{"num_hidden_layers": 20, "hidden_size": 256, "num_attention_heads": 4, "num_key_value_heads": 4, "head_dim": 64, "intermediate_size": 1024, "vocab_size": 2048, "hidden_act": "tanh_gelu", "norm": "layernorm", "norm_place": "pre", "norm_eps": 1e-06, "positions": "learned", "qk_norm": false, "attn_scale": 0.125, "bias": "all", "tie_word_embeddings": true, "parallel_block": false, "init": "uniform", "init_std_qkv": 0.0425, "init_std_o": 0.0527, "init_std_up": 0.0608, "init_std_down": 0.0608, "optimizer": "muon_variant", "learning_rate": 0.00852, "lr_mult_up": 0.865, "beta1": 0.95, "lr_head": 0.00609, "max_grad_norm": 1.0, "warmup_steps": 200, "schedule": "wsd", "decay_fraction": 1.0, "decay_shape": "linear", "final_lr_fraction": 0.0, "batch_tokens": [32768, 65536], "max_seq_len": 512, "doc_mask": false, "train_tokens": 258700000, "max_steps": 5409, "dataset": "wikipedia_en"}
MLP neurons of a small language model. Each row is named by its layer, matrix (up: input weights) and neuron, and shows model dimensions 128-191. Each number is 50 + 10 x the weight over its row's rms, rounded and kept within 0 to 99.
After each neuron's rows, "fires on" lists the tokens most often at its 100 highest values on Wikipedia text that the model never trained on. A number after a token or word is its count.

L12.up83:32 53 43 62 55 45 54 45 31 41 57 42 48 72 52 59 61 45 44 63 52 70 62 51 60 59 39 59 41 51 60 37 39 36 39 55 55 36 35 46 34 58 39 63 61 60 60 43 46 57 56 51 35 49 55 66 44 70 60 55 37 44 46 30
fires on: " Al" 51, "al" 23, "s" 14, "el" 6, "e" 4

L4.up369:53 52 44 55 37 55 41 48 33 50 61 63 51 46 50 48 33 59 39 49 65 52 45 46 47 42 44 45 53 43 64 56 36 34 36 67 55 56 46 62 60 55 36 50 43 49 58 54 52 52 57 40 48 47 59 48 43 51 38 48 54 56 57 55
fires on: "l" 21, "od" 15, "n" 15, "ed" 11, "r" 11, "k" 9

L12.up702:60 57 50 68 57 32 52 54 45 42 34 52 64 51 66 51 49 51 50 48 49 42 64 50 34 55 59 30 48 45 64 50 44 59 47 47 52 49 54 50 55 42 56 51 55 51 56 72 35 51 55 47 41 41 65 38 55 53 44 54 32 55 57 51
fires on: " co" 18, " For" 15, " for" 6, " Com" 6, " Col" 5, "d" 5

L4.up164:61 38 52 60 48 61 66 54 55 43 41 57 45 37 61 61 49 63 40 56 41 47 52 56 53 44 44 35 67 54 43 46 35 55 59 57 38 43 52 46 33 55 34 53 42 28 44 79 42 49 41 68 53 29 48 26 44 56 41 51 48 47 43 55
fires on: "in" 55, "th" 6, "and" 5, "land" 5, "mb" 5

L12.up463:59 51 34 48 53 39 38 61 32 64 37 67 67 45 61 50 50 48 68 57 52 55 58 35 66 38 41 61 50 50 40 46 49 62 35 44 50 42 55 57 44 52 52 55 54 52 60 53 38 60 51 61 51 42 49 49 50 47 27 54 58 51 40 48
fires on: "ad" 53, " Ad" 34

L7.up686:40 62 54 46 44 52 62 54 52 46 57 52 59 42 50 52 58 48 53 59 27 70 48 49 39 48 42 40 66 74 40 59 35 53 50 59 68 67 57 40 58 65 43 48 41 55 45 38 50 40 31 64 49 52 55 51 40 47 37 44 31 52 47 38
fires on: "it" 44, "." 18, "F" 15

L7.up789:49 64 63 58 51 46 52 72 52 26 57 42 59 49 43 26 49 61 62 56 37 70 67 38 39 49 47 56 36 40 46 40 43 53 44 52 48 46 47 57 45 55 68 41 39 52 36 56 50 53 32 45 59 33 77 57 47 54 56 33 42 47 44 59
fires on: "es" 14, "é" 9, "de" 7, " Time" 7, "p" 7, "nd" 6

L5.up225:42 40 34 47 48 46 47 52 47 43 43 51 36 71 48 50 53 48 24 53 48 43 52 27 47 54 63 61 51 40 48 52 42 43 45 52 43 48 60 48 50 58 49 49 52 58 45 44 55 70 64 34 44 42 63 40 52 35 51 62 35 44 32 44
fires on: "e" 16, "a" 15, "li" 13, "m" 7, "l" 7, "lu" 6

L12.up713:78 40 55 52 37 59 41 53 49 51 61 55 41 29 68 28 44 44 33 43 69 47 32 44 64 62 42 39 66 49 45 65 50 57 39 48 68 59 60 60 56 42 53 50 44 38 47 51 48 45 32 51 45 64 48 45 60 46 32 54 57 62 62 42
fires on: "-" 49, "te" 13, "s" 7, "min" 5, "har" 5, " In" 4

L3.up118:49 43 45 47 53 60 41 61 54 30 47 43 37 55 47 47 55 58 43 32 44 59 56 51 47 35 36 29 27 47 59 55 43 42 53 48 45 54 54 54 47 33 48 49 68 56 51 65 58 67 26 55 58 49 38 46 54 74 70 55 48 41 56 57
fires on: "te" 25, "ty" 24, "e" 21, "ar" 10, "ee" 5

L5.up362:47 43 51 52 43 48 53 46 68 59 47 65 51 63 51 67 58 63 43 38 23 44 49 47 41 50 42 39 44 73 51 37 62 47 65 64 52 44 42 56 64 58 33 57 44 51 46 69 48 36 53 47 54 53 64 37 57 34 82 58 44 12 47 53
fires on: ":" 26, "per" 13, "w" 9, "." 8, "\n" 7, "mm" 4

L12.up442:28 55 52 52 57 43 43 59 49 53 68 55 52 45 41 42 47 37 68 35 55 31 37 51 61 43 56 48 48 52 41 59 43 48 41 56 63 70 54 40 53 34 39 66 38 48 34 60 32 46 51 43 66 59 44 52 59 49 70 58 47 47 61 47
fires on: "ly" 25, "us" 18, " also" 18, "com" 9, "ally" 6, "ry" 4

L8.up770:45 63 59 63 40 41 51 45 40 57 63 65 41 40 55 62 61 47 43 36 49 49 66 38 50 43 38 63 51 39 42 47 60 50 23 46 44 38 54 62 42 41 61 45 53 60 23 52 38 55 61 34 50 57 55 56 27 65 44 55 61 40 55 55
fires on: "li" 16, "um" 12, " " 12, "il" 10, " Li" 9, "n" 7

L3.up929:58 51 30 49 29 58 38 61 47 55 19 62 63 49 54 58 53 52 47 51 42 56 38 41 54 36 40 54 50 52 42 61 50 41 49 51 65 52 45 44 42 44 72 71 51 48 42 66 50 63 56 62 60 50 34 59 65 62 47 36 52 64 54 47
fires on: "ad" 19, "dy" 11, "mb" 11, "and" 10, "ney" 7

L4.up16:52 41 75 47 55 51 35 41 61 40 70 56 35 51 20 52 54 67 47 43 48 47 39 40 54 50 52 58 49 41 61 62 51 57 57 58 55 48 45 59 59 60 54 40 43 61 35 62 45 55 46 52 49 33 47 38 45 37 42 46 58 44 69 57
fires on: "hi" 18, "t" 15, "ve" 11, "ce" 9, "te" 9, "li" 7

L3.up756:51 48 47 51 68 43 45 51 45 37 42 50 47 63 33 56 54 58 49 45 45 46 51 36 47 62 53 57 64 47 59 59 52 51 52 52 42 51 64 40 55 65 53 63 40 84 43 50 67 59 43 58 56 33 39 74 51 36 29 50 57 42 54 48
fires on: "t" 33, "an" 13, "or" 7

L3.up512:40 66 31 46 47 49 46 44 51 52 48 44 59 45 62 54 50 38 58 28 49 54 60 49 57 51 47 41 49 57 29 63 43 48 50 47 44 47 41 58 66 55 47 46 48 68 58 61 50 65 49 48 37 38 45 33 47 46 50 37 40 46 61 34
fires on: "er" 22, "N" 14, "man" 11, "st" 10, " of" 9, "hi" 4

L6.up175:49 60 66 49 53 39 67 55 58 35 32 45 37 24 62 45 56 45 49 41 49 57 66 49 57 29 56 33 30 66 47 65 63 37 49 41 65 45 58 68 52 35 50 34 47 54 42 54 57 56 54 61 48 59 46 48 35 56 53 67 53 51 49 43
fires on: "st" 13, "il" 12, "ist" 7, "u" 7, "end" 7, "ult" 5

L3.up965:52 56 55 50 64 41 48 59 47 34 45 56 60 32 34 49 55 45 56 36 51 57 54 42 47 40 57 62 43 56 55 60 50 62 51 31 67 44 44 52 59 46 42 48 67 57 61 51 49 44 50 49 56 46 48 54 44 37 61 59 53 44 57 57
fires on: "il" 24, "d" 14, "ri" 13, "ish" 11, "en" 8, "end" 5

L8.up646:61 53 53 44 43 67 50 52 42 35 22 43 55 69 52 51 59 38 44 55 56 38 46 48 60 47 61 55 48 44 57 47 34 43 55 64 34 46 40 59 52 59 34 65 44 39 62 27 38 57 36 62 57 44 49 48 40 51 41 57 46 38 35 55
fires on: "ul" 22, "d" 16, "s" 13, "vi" 8, "ur" 6, "u" 5

L7.up926:52 47 69 68 54 47 55 47 57 54 59 41 31 57 66 57 35 37 71 45 57 41 28 60 43 56 57 43 46 41 58 48 36 60 59 45 48 67 67 50 57 63 48 67 45 46 58 52 29 51 77 48 48 52 70 54 53 46 53 54 48 41 63 43
fires on: "ic" 22, "ing" 16, "ric" 8, "ical" 7, "c" 6, "lo" 5

L5.up406:43 47 47 48 66 39 43 64 61 50 45 50 62 35 46 41 39 54 59 42 33 67 34 38 62 51 41 60 47 54 29 63 36 48 53 54 44 49 75 35 73 57 44 39 51 59 46 42 54 44 45 50 64 48 59 52 44 55 32 52 61 38 50 50
fires on: "s" 19, "ri" 13, "-" 13, "n" 10, "va" 9, "mon" 5

L7.up671:54 66 40 48 54 53 49 56 60 65 43 47 64 54 50 43 51 41 31 39 37 52 37 38 63 46 50 48 47 48 43 34 49 34 43 40 38 34 61 42 61 72 50 51 31 38 53 44 44 47 41 41 28 47 62 48 76 37 69 56 28 37 48 68
fires on: ":" 32, " of" 14, "," 12, " " 10, "." 4, " A" 4

L3.up378:48 67 47 52 48 44 53 48 43 28 51 38 30 51 41 58 65 52 48 60 58 46 47 53 51 61 53 39 68 28 58 43 46 39 47 29 39 59 50 59 46 48 35 59 59 32 54 47 21 57 53 52 27 46 68 56 69 61 42 38 45 63 68 45
fires on: " p" 37, "od" 13, "es" 7, " music" 6, "et" 5, "les" 5

L8.up119:49 51 62 46 52 32 53 51 42 53 65 39 41 61 46 48 54 54 47 44 50 55 55 35 46 56 59 51 37 44 42 61 41 58 45 43 50 51 19 58 53 53 56 51 52 62 52 46 43 54 61 39 54 56 50 41 51 44 33 48 38 40 49 43
fires on: "ci" 26, "cur" 18, "ident" 8, " sign" 8, " mi" 7, "ec" 7

L5.up853:55 45 60 67 57 62 49 31 59 52 53 47 45 73 48 55 58 45 54 44 48 62 59 44 50 54 39 62 50 34 32 53 62 39 62 46 78 43 40 44 61 48 38 41 64 59 56 37 56 54 39 59 52 38 65 72 40 37 65 44 45 48 50 64
fires on: "ated" 13, "-" 9, "ating" 8, "ed" 7, "ing" 7, "in" 6

L4.up237:67 46 49 29 36 52 55 52 53 52 55 33 53 45 50 67 54 57 51 49 35 57 50 32 53 58 65 55 53 61 48 59 37 57 53 45 57 56 50 44 51 35 39 61 61 47 55 50 48 41 53 49 58 41 56 69 39 45 58 49 44 56 38 34
fires on: "ne" 13, "ro" 12, "ric" 11, "al" 9, "ive" 6, " as" 6

L5.up73:27 19 44 28 49 50 44 62 49 56 48 63 44 51 65 48 46 40 48 47 47 40 52 36 61 46 49 42 45 29 46 56 26 31 31 81 58 59 41 46 49 70 47 49 49 55 58 60 57 61 52 43 42 54 56 41 56 58 45 54 47 40 46 47
fires on: "l" 38, "r" 9, "ab" 8, " |" 8, "b" 7, " El" 7

L6.up788:58 51 64 55 35 51 61 56 33 51 41 35 59 58 41 39 66 52 59 39 55 38 66 53 51 48 56 43 40 61 65 43 35 46 49 55 61 53 54 45 43 48 57 49 53 62 41 57 34 28 55 46 39 61 56 44 40 54 45 55 27 55 68 53
fires on: "t" 43, "g" 24, "d" 19

L3.up300:32 51 46 53 63 60 60 55 36 64 45 56 64 46 38 35 58 54 56 53 45 64 37 49 68 55 38 35 64 51 45 49 54 66 37 48 55 60 51 56 53 49 62 39 40 45 57 62 27 38 48 61 49 43 46 59 55 50 44 60 31 48 55 54
fires on: "c" 20, "as" 20, "ation" 10, "un" 8, "o" 7, "tri" 6

L7.up466:60 52 52 49 51 52 46 66 40 42 38 50 64 70 63 51 54 49 29 54 34 47 39 49 49 47 57 44 39 42 71 57 53 46 54 58 66 49 55 62 57 47 41 64 33 34 41 60 45 45 68 47 33 51 33 49 48 53 33 56 39 48 40 66
fires on: "ph" 14, "." 14, "," 9, "ly" 8, "n" 8, "em" 7

L12.up370:57 60 65 49 54 39 31 53 37 31 48 56 49 62 66 52 44 55 48 37 44 42 45 42 37 54 50 49 50 53 54 57 54 59 70 62 52 56 51 59 49 41 27 45 50 53 37 50 61 46 53 51 65 55 33 46 51 46 45 70 54 49 45 50
fires on: "." 68, "h" 12, "er" 5

L5.up648:41 37 44 55 55 48 39 46 45 53 46 44 60 52 45 51 59 42 35 58 67 53 63 62 57 57 35 58 39 60 60 64 48 61 59 56 56 58 57 42 52 46 47 60 43 52 32 39 54 58 43 52 56 52 30 48 44 50 33 44 51 56 56 57
fires on: "er" 33, "th" 10, "ic" 6, "us" 6, "s" 6, "ide" 4

L12.up706:43 47 53 54 39 43 61 27 42 52 39 49 37 36 59 68 22 46 56 52 42 56 55 54 60 66 43 78 55 57 45 47 51 52 33 46 61 63 50 59 36 59 61 61 48 51 50 43 55 46 60 29 53 52 48 47 62 35 55 62 57 57 43 48
fires on: " de" 46, " of" 16, " –" 5

L8.up714:50 68 52 40 54 51 62 48 45 26 37 54 56 44 69 41 48 42 60 57 61 53 41 45 58 39 46 35 58 63 58 41 39 40 63 53 40 44 56 54 50 48 54 55 52 55 57 52 52 47 31 63 53 53 49 37 40 62 64 62 53 51 41 62
fires on: "vi" 20, "er" 20, "o" 14, "a" 10, "u" 10, "or" 5

L9.up843:41 37 48 47 50 32 39 50 31 37 48 58 43 49 35 49 46 61 47 50 60 45 51 61 59 72 40 57 52 57 46 65 63 55 59 39 57 35 32 37 65 38 40 49 61 50 33 50 50 57 39 52 63 66 57 45 32 40 49 35 52 52 46 44
fires on: " the" 29, "z" 8, "s" 8, "st" 7, "ic" 6, " and" 5

L4.up764:43 47 65 52 49 47 38 60 42 57 52 42 60 68 62 47 59 58 55 48 49 33 63 63 66 68 57 41 37 48 41 61 39 65 36 42 57 58 47 44 57 41 54 59 58 47 43 49 33 58 48 47 48 59 48 50 48 45 65 62 34 56 51 57
fires on: " only" 14, "ron" 12, " it" 12, "ing" 10, "d" 8, "way" 8

L8.up711:41 38 38 61 50 57 36 25 57 61 67 67 45 35 35 49 62 56 44 64 55 57 60 46 60 57 38 75 34 67 62 56 47 33 53 54 39 50 37 33 45 49 55 58 43 47 49 50 48 53 49 53 54 47 46 50 43 35 46 52 36 47 39 53
fires on: "s" 60, "'" 22, "ic" 11

L6.up485:55 51 42 57 40 41 30 45 50 56 41 45 32 38 67 46 41 46 35 33 45 49 54 47 43 60 65 50 40 47 57 37 41 47 52 70 52 61 59 39 65 53 43 48 40 63 61 45 76 63 55 54 30 40 58 38 41 36 46 63 41 49 66 39
fires on: "s" 26, "e" 23, "k" 10, "l" 10, "n" 8, "r" 7

L12.up536:47 38 53 46 45 43 54 58 40 43 48 46 61 35 42 41 49 55 53 57 32 65 57 44 44 49 52 46 51 34 35 41 44 53 61 45 48 51 50 75 56 44 46 44 35 65 55 48 50 56 67 56 49 52 57 50 40 48 46 33 67 40 44 49
fires on: "d" 22, "de" 8, "ad" 8, "w" 5, "p" 5, "me" 5

L7.up895:49 55 64 49 49 50 34 56 43 44 59 57 50 56 45 50 68 61 44 44 56 50 52 54 30 46 58 58 53 47 54 46 62 44 52 81 61 81 27 60 52 42 57 38 63 44 48 52 50 44 50 38 41 39 50 58 49 53 57 50 62 43 30 58
fires on: "b" 12, "st" 12, "p" 11, "us" 7, "n" 6, "w" 5

L12.up720:30 50 43 57 55 43 72 33 59 72 26 33 27 54 51 50 45 56 54 60 60 45 40 57 66 44 50 51 51 37 37 54 58 53 61 59 51 62 36 55 38 58 46 50 55 49 47 35 40 58 52 28 45 59 49 53 52 43 50 56 52 52 32 46
fires on: " A" 17, " a" 17, "ro" 16, "t" 8, " of" 5

L4.up610:24 60 46 59 39 62 46 51 54 67 57 61 56 54 59 40 61 59 48 50 58 39 46 65 63 58 47 43 42 51 43 51 42 66 51 52 61 73 53 41 46 38 39 53 57 48 35 54 61 53 38 42 50 43 39 44 65 35 51 30 47 61 57 46
fires on: "ho" 47, "we" 13, "O" 10, "wa" 10, "ö" 7

L3.up282:39 64 49 29 67 50 41 64 54 39 58 40 32 47 60 44 46 44 38 63 50 57 49 54 83 43 37 40 30 36 52 51 47 46 64 35 58 35 46 50 34 47 43 63 58 58 37 48 54 66 39 54 50 51 58 54 50 50 53 51 46 47 48 48
fires on: "e" 32, "te" 21, "ne" 11, "tri" 9, "fe" 5, "an" 4

L5.up58:33 42 57 67 46 67 47 46 75 42 38 36 33 51 65 52 59 43 62 60 44 46 38 44 49 44 42 43 37 47 34 36 58 46 58 56 63 37 45 32 47 51 39 39 49 39 40 47 62 50 43 43 50 24 46 64 40 49 44 50 57 47 60 55
fires on: "ed" 33, "ated" 12, "ized" 8, "1" 6, "red" 5, " small" 4

L4.up29:40 55 39 42 41 48 44 44 78 47 53 53 48 53 48 60 47 65 52 53 35 64 57 46 47 62 50 54 45 61 59 60 38 37 41 57 56 58 56 37 53 46 48 71 59 70 37 48 38 43 43 63 53 55 58 53 52 62 34 49 58 37 49 42
fires on: "n" 24, "al" 23, "f" 20, "ative" 12, "-" 6, " Party" 4

L4.up644:53 47 56 63 36 53 38 50 41 52 38 42 52 33 50 63 41 52 47 43 45 54 45 57 60 49 45 67 49 62 39 35 54 43 60 51 45 53 58 44 51 43 34 44 49 55 53 45 38 59 55 55 58 42 36 42 55 59 29 54 47 69 52 53
fires on: "in" 17, "ed" 14, "ing" 10, "er" 10, "d" 9, "ad" 6

L9.up80:46 51 59 50 34 54 44 56 63 43 52 45 50 73 47 53 45 72 39 58 51 51 38 34 63 40 62 46 43 44 51 38 55 41 66 61 43 66 55 49 59 48 53 45 48 45 58 45 50 42 63 64 46 46 53 52 68 57 58 51 57 42 35 53
fires on: "s" 51, "ry" 10, "amp" 7, "w" 6, "y" 6

L3.up355:42 30 58 53 55 51 66 52 37 48 52 55 45 39 47 34 56 53 37 55 39 54 61 32 64 43 44 54 59 53 46 47 30 49 35 62 42 48 66 61 54 45 51 38 43 60 47 49 31 40 41 55 51 57 51 59 57 48 58 55 49 70 56 61
fires on: "ing" 34, "li" 13, "'" 7, "s" 6, "ine" 4, "na" 4

L6.up109:44 37 55 50 36 44 49 49 65 38 45 32 53 38 38 53 72 55 57 44 55 46 44 56 52 41 54 58 40 47 58 49 35 33 56 52 40 43 44 63 40 39 46 71 46 55 69 62 31 57 60 66 41 48 54 46 45 58 34 45 51 49 49 38
fires on: "y" 11, "ment" 10, "d" 9, "t" 8, "ct" 7, "ction" 7

L5.up849:52 60 49 44 60 69 63 58 46 51 55 38 55 52 46 63 68 38 55 39 47 54 48 42 68 42 62 46 35 60 48 35 65 36 59 56 45 34 48 57 46 44 46 55 47 58 73 36 41 50 52 47 34 36 37 49 51 33 68 48 41 55 37 62
fires on: " of" 38, "e" 14, "fe" 7, ":" 5, "ma" 5

L3.up23:45 51 53 48 40 35 61 51 41 45 36 39 59 32 67 45 40 45 51 49 53 59 49 65 28 44 54 55 41 40 49 55 58 56 44 48 69 35 51 47 42 42 61 42 45 41 49 61 47 64 38 48 44 69 43 56 42 56 55 50 34 69 57 42
fires on: "e" 26, "et" 11, "es" 8, "mission" 7, "y" 7

L12.up781:47 44 39 54 44 55 50 64 44 38 64 42 40 57 49 40 40 53 43 56 52 45 34 54 64 61 53 40 38 51 61 46 37 43 50 52 72 44 38 49 49 60 34 53 44 59 59 40 42 51 60 51 41 38 60 77 52 62 55 49 49 50 42 51
fires on: "s" 32, "o" 11, "e" 7, "es" 7, "os" 6, "z" 4

L6.up159:38 55 59 42 52 73 57 37 56 45 42 39 33 53 44 43 37 50 67 49 65 62 49 47 41 63 40 39 48 46 41 48 62 42 29 63 50 54 47 60 69 41 42 57 49 53 54 52 37 48 39 59 45 49 39 65 39 67 38 35 47 54 58 65
fires on: ":" 44, "==" 7, "p" 6, " ==" 6, "ly" 5

L6.up261:52 54 45 48 40 52 49 52 45 57 50 29 67 56 45 46 56 65 52 31 43 43 46 50 41 29 48 44 48 57 39 51 65 59 48 56 49 51 61 53 25 31 55 51 43 49 49 48 51 39 35 40 52 64 56 52 48 37 59 64 33 62 57 60
fires on: "k" 21, ":" 14, "d" 7, "ow" 5, "f" 4, "ple" 4

L5.up936:72 50 71 54 57 41 34 58 40 65 43 41 38 35 62 56 37 51 60 49 53 53 38 38 70 41 51 47 32 70 58 50 41 45 46 37 69 64 57 51 54 46 40 49 41 55 47 62 26 60 40 36 33 53 36 49 32 62 49 54 56 69 41 51
fires on: "ed" 31, "pt" 10, "ing" 10, "er" 6, "e" 6, "s" 5

L12.up133:48 32 59 46 47 47 64 59 48 53 58 62 48 50 67 67 39 55 46 49 45 43 60 24 51 36 43 59 64 35 49 51 54 52 33 64 38 58 66 55 52 53 55 53 44 74 42 30 40 52 50 47 49 67 49 74 35 41 35 52 26 54 47 70
fires on: " Li" 56, " La" 17, "li" 4

L4.up117:61 51 53 43 53 67 57 51 66 43 41 30 41 62 51 52 41 50 44 50 31 39 48 69 48 37 50 37 47 52 40 52 31 56 54 59 43 61 48 43 47 62 46 67 47 55 64 52 50 50 63 47 43 50 52 48 52 40 66 59 36 38 50 37
fires on: "a" 17, "vi" 16, "c" 13, "ic" 9, "li" 7, "i" 6

L12.up594:53 38 59 50 61 46 37 43 38 41 50 71 55 48 69 48 60 57 62 48 46 34 33 51 62 69 47 56 49 66 40 52 44 70 58 47 27 48 31 57 61 33 36 61 58 27 50 36 56 44 58 54 58 58 43 31 56 55 50 60 58 49 53 44
fires on: "v" 11, " south" 10, "h" 10, "or" 8, "west" 7, "er" 7

L6.up861:56 41 55 38 45 66 52 57 38 37 45 42 43 47 52 55 49 40 50 52 32 57 66 51 39 66 44 58 49 40 43 59 48 57 35 49 54 61 48 44 56 53 55 48 38 48 53 48 55 53 47 39 52 57 58 46 73 38 54 53 54 67 57 31
fires on: " of" 23, "-" 18, ";" 9, "s" 8

L5.up238:51 46 51 60 53 46 48 49 43 32 42 53 41 44 57 62 47 53 38 50 53 50 58 43 67 42 65 58 61 44 53 65 45 41 32 42 41 47 51 43 65 58 55 54 47 72 55 49 55 45 35 52 44 47 40 50 53 53 44 38 39 60 52 64
fires on: " found" 24, " based" 14, "leg" 8, " published" 7, "pp" 6, "t" 6

L4.up656:55 53 38 48 42 66 48 58 57 54 58 34 58 64 68 59 70 48 68 41 46 63 38 44 57 40 44 26 57 63 48 42 50 54 55 63 60 56 53 39 71 49 58 49 40 40 56 45 37 49 32 53 39 53 46 59 66 58 43 27 42 49 42 28
fires on: " of" 37, "in" 20, "." 7, "f" 6, "er" 4

L12.up215:43 62 58 65 52 44 67 49 67 47 64 42 46 51 63 43 37 50 58 47 43 48 46 67 65 58 52 52 61 49 41 42 57 40 54 38 44 44 46 60 47 45 57 41 46 54 29 70 41 48 48 45 35 64 59 66 59 39 46 49 58 49 53 40
fires on: " Co" 31, "," 14, "ro" 12, " Ko" 10

L8.up267:64 44 51 36 45 51 56 40 61 55 42 69 48 42 65 61 42 59 57 44 43 53 44 38 55 41 53 62 59 39 54 53 58 52 60 72 52 46 68 73 58 55 36 48 54 51 61 58 55 45 38 62 63 45 37 40 44 49 41 78 49 41 56 44
fires on: "s" 28, "b" 17, "l" 7, "ub" 7, "er" 5

L3.up881:55 56 31 50 55 52 39 56 40 46 35 38 44 37 56 44 51 55 63 49 53 46 47 37 63 55 53 23 49 41 63 69 52 43 41 57 42 45 60 60 50 47 58 50 57 73 48 44 54 54 54 61 57 56 40 46 48 65 39 45 50 34 42 51
fires on: "e" 24, "u" 10, "op" 6, "ade" 6, "mp" 6, "er" 5

L6.up409:59 52 49 73 55 38 45 49 43 52 49 45 43 61 39 43 50 55 45 44 33 60 40 57 57 53 63 56 52 46 47 53 46 53 27 58 54 46 67 27 48 53 29 43 44 51 56 52 47 68 74 64 30 43 51 42 48 35 38 52 52 49 45 62
fires on: "e" 46, "le" 22, "s" 9, "y" 6, "in" 5

L5.up574:53 18 39 45 40 48 64 51 64 40 36 49 40 42 45 45 46 44 56 65 33 46 56 60 36 50 51 40 49 49 48 72 28 35 59 65 50 60 49 34 55 44 39 89 45 71 69 49 29 64 49 52 52 40 47 57 63 39 56 26 47 53 42 28
fires on: "ic" 18, "ment" 13, "s" 9, "y" 8, "ical" 8, "a" 7

L8.up651:52 62 52 52 38 47 59 43 57 50 58 41 32 39 63 43 70 50 54 55 43 57 51 41 43 39 43 60 51 43 55 51 43 76 57 53 57 38 33 56 19 65 57 65 38 55 62 61 59 40 68 49 46 57 70 46 64 52 70 47 57 48 38 44
fires on: "|" 15, "li" 11, "en" 10, "er" 9, " se" 9

L7.up308:52 41 61 52 41 47 47 51 26 55 57 50 51 59 56 51 49 50 55 68 55 32 51 56 58 51 49 65 51 52 45 34 56 74 42 61 50 47 46 48 47 56 37 61 54 77 49 41 63 55 41 47 46 53 50 42 43 54 40 52 52 52 59 43
fires on: "n" 16, "d" 16, "or" 11, "min" 6, "es" 4

L5.up946:48 27 67 55 40 38 58 53 80 46 58 51 52 54 55 51 41 46 36 32 43 63 52 47 40 66 44 61 33 52 63 45 47 40 37 66 39 53 46 48 72 43 59 61 48 42 43 41 53 54 55 47 54 63 42 53 61 57 36 34 54 65 63 38
fires on: "ed" 13, "n" 11, "ly" 10, "b" 9, "ally" 8, "f" 8

L4.up168:57 61 42 40 48 47 50 46 38 44 37 63 41 43 67 60 50 40 48 54 59 42 38 46 45 33 53 53 52 67 56 41 52 55 58 60 45 46 46 54 52 50 52 46 44 61 52 42 42 45 34 50 41 47 58 45 46 54 32 47 27 52 52 61
fires on: "ist" 41, "or" 12, "air" 8, "man" 6, "er" 5, " president" 5

L8.up339:40 52 57 61 67 41 32 47 57 44 52 51 64 49 50 41 56 53 60 45 50 48 45 52 37 55 53 45 47 56 64 43 49 56 45 59 60 54 49 65 70 83 45 71 52 41 52 38 45 52 51 45 69 69 65 53 44 40 36 51 69 51 50 47
fires on: "ed" 22, "ated" 11, "ified" 8, " in" 8, " between" 4, "f" 4

L3.up321:78 43 46 46 73 35 50 44 56 50 55 51 55 51 51 38 62 45 48 51 43 48 28 41 49 44 39 37 35 56 67 49 43 29 52 38 52 52 65 53 54 51 56 53 64 48 48 59 54 55 54 51 43 67 48 35 46 41 47 74 47 36 48 48
fires on: "u" 30, "o" 14, "tt" 9, "gu" 5

L4.up928:33 76 37 48 70 52 60 49 34 44 52 47 44 61 45 43 52 54 51 52 64 62 37 53 46 48 46 28 43 62 64 48 51 48 47 54 53 43 50 67 72 46 42 52 30 41 69 71 37 45 60 44 65 42 43 69 38 48 34 66 44 44 66 50
fires on: "==" 48, " ==" 30, ":" 19

L6.up969:60 50 45 45 58 52 50 68 56 39 38 50 63 49 48 49 42 59 51 40 63 56 37 35 44 47 64 65 58 43 47 67 57 54 63 52 38 52 51 39 45 58 44 44 40 59 46 42 45 53 36 41 44 23 48 54 44 50 55 60 44 35 36 46
fires on: " of" 24, "na" 10, "g" 10, "or" 9, "th" 9, "ten" 5

L4.up971:78 40 47 45 17 68 41 51 67 74 61 41 64 69 65 70 49 46 49 47 59 48 44 54 58 43 65 44 36 57 45 37 53 74 60 64 41 61 58 47 62 41 60 46 45 47 37 50 51 52 37 73 43 55 57 51 45 55 46 44 52 61 47 46
fires on: "st" 14, "un" 14, "ir" 9, "ol" 9, " group" 7

L7.up965:35 67 43 43 62 52 53 51 67 62 46 64 45 51 47 43 41 67 46 36 42 55 64 41 64 46 53 47 48 65 51 27 52 62 55 39 51 47 67 54 43 58 63 50 36 45 66 51 61 53 67 36 42 45 54 70 48 42 55 61 43 62 41 55
fires on: " of" 43, ":" 16, " =" 7, " +" 5, "Species" 5, " from" 4

L6.up355:39 33 34 50 49 56 45 45 59 33 58 45 15 27 54 59 52 41 42 39 55 51 51 42 56 46 58 48 52 43 63 46 57 43 31 62 54 37 41 68 46 43 65 53 67 45 41 43 62 49 58 52 43 58 43 44 66 56 49 46 61 22 43 36
fires on: "u" 20, "o" 20, "e" 15, "ge" 11, "li" 8, "ve" 7

L5.up256:66 41 66 58 44 45 46 42 58 39 59 34 28 51 53 41 34 59 46 41 67 53 47 23 49 59 48 52 52 53 45 36 41 52 61 45 65 47 45 57 51 43 56 41 63 46 68 44 42 47 47 53 67 31 50 52 76 49 45 58 50 58 46 41
fires on: "ing" 37, "t" 19, "ent" 10, "tic" 8, "king" 8, "et" 4

L6.up654:32 54 35 54 61 51 63 41 46 49 41 48 47 46 46 32 37 41 69 58 39 52 51 50 55 41 37 55 38 36 41 37 37 30 34 72 42 55 61 46 54 48 38 43 44 48 52 50 50 54 51 47 49 56 45 37 50 43 55 70 51 45 39 60
fires on: "v" 33, "r" 25, "l" 15, "er" 6, "i" 5, "gh" 4